config = dict(
    norm_eps=1e-05,
    qk_norm=True,
    warmup_steps=27,
)
MLP neurons of a small language model. Each row is named by its layer, matrix (down: output weights) and neuron, and shows model dimensions 96-191. Each number is 500 + 25 x the weight over its row's rms, rounded and kept within 0 to 999. Numbers have three digits each. A neuron's up and down rows have the sign that makes its largest values positive.
After each neuron's rows, "fires before" lists the tokens most often just after its 100 highest values on Wikipedia text that the model never trained on.

L5.down172:518498485498505501490475517472513484517500539475440498445467550501483442477461531480479512493497490513533476528540547498490541509510487523507558497540494477478513464480532530477509483508511465507529552480482496455532460479509530504494505492489500480498466474508525501486525481478536529516
fires before: "a", "A", "ales", "ile", "as", "e"

L5.down357:547522488538517513480494529522527471530498509478498463530507499513481560513474502551494541483522528581460491498477492476470471523504491477482511491550489483511498484494514492502508472531518531515527489500497554459548475503498502480503536508521480502515458506529422480519492509528499499500
fires before: " F", "ot", " D", "D", "on", " C"

L6.down367:484536492467460495543483494490493495480496465506504480501515507467506495467498481477471514501538479496499529494525486465496515530542476488442507509496487530468507502536466486514455495461524525498527488462500467489471510526507488494548510516483471494443517486523469492508534521484504499519
fires before: ",", " |"

L6.down169:520534512509492508536494455482462477542503482469539491536476511518482519520473510486492492527468524482525558511512496501492504496514550492507482503483501497475512490481449491476478506496520459480494478528487496525541501443472432503470482515488453484474506513446473527500479500513501478479
fires before: " ", " the", " January"

L5.down283:524464445523528528515527475537468504464520475471493504502508518485512522477496478519492521503517528469504458484515464489518490526454513498516456539485540464518512495524464461528479480457499527468514501512449534518539536499460504485497516508516526524490501524512395504513497501494493507504
fires before: ":", "-L", "I", "OR", "-", "+"

L3.down472:476498540528556522495527487505525491524504516559506524469499481491491473488511525515485488512447459478493555465490463489527505506505476479489465464534515452494529535459482501487478469535487488545519502522491495505444507499514497496461510500487535502495477545513383514526499474522478491472
fires before: "-", "struction", "ed", "ited", "f"

L5.down29:497475455489516496484522535494501459518514489464481512546499469494487480515464520461562490559499489488485551483439502533528486526533469530536476509469534488494501502482505531550534536498494501472520514520530503515479500480498529532536452472483506482529484525491514494493502498534555502516
fires before: " ", "00"

L5.down319:471510506475523504524458498526506521507559512517531486494509490513514477501528508493509509515472481528527508444504525535473500506490520528477508491520498476513502470530513474519489526502464540531503501486458446502508489493533488492487526498511517472501498540507434504539519518483503542500
fires before: "en", "ag"

L5.down705:541521505509529509498537485509502530518504489499475467524493530526472504494471554486509510511524492483493496487494460492541483481466500508521472450473502487441502474546523464486483495497515500522479479537478505533446466514526483522485495486508520498489469508481642483519528473486517528509
fires before: "==", "In", "===", "The"

L5.down490:541496477479469516476539492457505514478479493497523486510501509491483466517470539528494518515540494470507463468474502508474496474517518518513474508531493478500520503507504550534490466489487545548488481443512515442514475494509489471493499549518505483457531513489451524504486503570520516498
fires before: "19", "v", " L", "l", "–"

L5.down310:496471520505488502497502504516467477478540518460496460513479490501492523498509504541539510530470519526465496456450483489471479466478546516492507521542518499482502472527474490506549529503435514495503487502460485493486500505504524488527504490483490505478478500552419475520483516490487500514
fires before: "ard", "or", "oy", "ott", "ell", "ors"

L3.down398:540464521510484498498507530535470492501505499482530526471489474479483453525552520479504499483521498502505466513522520469501503479538549476487505501547490492473478485495507486540533502457517484492490497536520482510523531480507484496495499494538513538487528521498465509537459504515507515534
fires before: "um", " of", "|", ":", "able", "ack"

L5.down720:466448475498502473518491511481514456524499471486526518512494504499471502504492489515505518510495521512491517449542466513483526503536452501513510518531547494507505531506533539531480489516517494496472486512473479515495534532551508493505514511490466555488528541488451486494458490506490450545
fires before: " |"

L3.down310:482514543514492512533486515531561538479474500488484474550486536497466489498507498461478479494488458476491462525519500517479491509546498493513536484535441462522517517500477508468513549479473493519502478479474524477497523504539486498477475473525514467498519503552526536504484489508502515480
fires before: "man", "es", ":", "k"

L5.down394:465474481519516534476494460498504512528489480434514481473456523513447474523487496496507507457495484535508504499495529505492467509522493528502462552500502471499533520516473508548489472503504542501532513487478472530473549535533532475514522498513522498506489516490389522491502471496516426514
fires before: " (", " were", "s", ",", " was", ";"

L3.down613:463518476504542475498528493530493478470496516494536491537513507511480509494486563499491510503495500528542510482454519508488474485499526471494523566515498475465504506456496518506525476540430520497486512534476497503469511514473478484452493486530499552447490508519467485476482484482502470535
fires before: " |", " |\n", ")", " (", "%"

L5.down687:485533488515513542472481500474478500509535503461497459490482536506475510522508502496471501523418484494510520482535471513502466491514462500518523466528489472498492525466485492501529487526517565517485491437530508468518525482485476461481553549504512497527519520485452460517469519483488511542
fires before: "h", "ad", "e", "b", "ah"

L6.down625:482494522520496493497484446488508508472458512456484515453525527492493473467477504511505508473500486554472496508510503475469482501513505498541511496544517530475498529501523523533499470520513466443474492508494530478492506471496536509503535483513473518496535553482457492517509447470463518500
fires before: " ", " |"

L5.down312:468530441480499509525513492508506540544469528515482510519513522480479496514520510495509478484510515501490504553497492508499510492519511538522518526516484477540530485515537463527556471499511529496530528547490482537510540490518499527516481508528513507490512489454471478487530530493549511496
fires before: " |", "un", "ts"

L6.down184:538506507477502540524491486478518527513492500492509474447439510519524495520481548503531537517487484483462541497469498470442547476503509483461544507452467462528485472512508523520521488459457520488496484457499505491500520481528497478487504505529502493521460472486433503505520506532474521525
fires before: "ar", "er", "ac", "e", "as", "on"

L6.down648:478485511494514483501426513568509463519517494545483482468500448489556507518486545506524505523505530481488504548499517473515538455477540499516502501464479537531559516477510501517498506484494488505468498529498503539511478517495529554496449487488514498507543520526520504482498482514567494485
fires before: " "

L6.down545:476493461468516483501476515533532508496484508524519471514517493470491483510506474509461497483498496498501513522502547556482490505496468535511528513553454499471558494499470503467515491461498522499521484520519453497497495484474466479543493500532448456477467514501504552486453490502542486548
fires before: " (", " –", ")\n", " code", "2", " |"

L5.down70:504488501492488502533489511480502461468523484476521519539492512496502502503498492495478475497503496464490489456488485534467449516553467494528516483473507465464531491493534510491534433473470509553443509498476511493535527473542455465515488478528510501471495509501402514504464537479510503503
fires before: "an", "m", "n", "en", "v", "ner"

L3.down343:486549507480492535513447494515519531501522508529500486517515512520520487486479532474472488497525496500511525513523500476493487502526493491496496527499479525517507488480506459503429547542433517531461504497493527504498477501512507513500519488495523496493514534532512498496497494514478538454
fires before: " ", " up", "er"

L3.down228:530526475506528518461490500505453525487487523506509498480503473496467507520529499499451512518495484534499502487517493483520488471517487473548473502457508547508459507553424525466483392469473479540533492476521478507475506492479487531498527514508481501492517485490499495496519504460517516488
fires before: " ", "==\n", " |", " Sw", " and", "==\n\n"

L5.down583:510501487506532544487511443503520519511459456445497543503482466553495522522499472469467547453520486472523508512477486493503437532499477495526498496515505484514521514522503520465541497544527541489498509480462525491508529508528490507516500507527500546527516504493497456478519520487531473497
fires before: ",", ".", " and", ".\n\n", " in"

L5.down219:490473521491489458497482539483501500487518486498475476530462476520479493517515537501503495469502571488481482509505527496514494468511528520486436539514490518465497498521532471484482494471507480538571485511496467449549504542532542501493493501537534527523483522526508492525490508505513489461
fires before: "%", " (", "i", "erland", " m", "ual"

L3.down592:537516488462472508513492533520528439559490495510506496504491553516522503525527481483510492528495511513493528469434477511549509488487510429481477487519497504450500500445499496500521480480467488508423481473490519490476492528457494492525453516526498471472488474494495470476451499531510522505
fires before: " ", ")", ",", " Arab", "olog"

L5.down465:521534479531519529503486488492511483500510526462491500456520485454477498502500480496484454531478468513463512500492464471495449447492493537495519473517499469516489495467491517508509487499508518493454524477507530491527497485493521494545524529508506513536529498477372475538532507472491516497
fires before: "et", "ot", "est", "oph", "mer", "ater"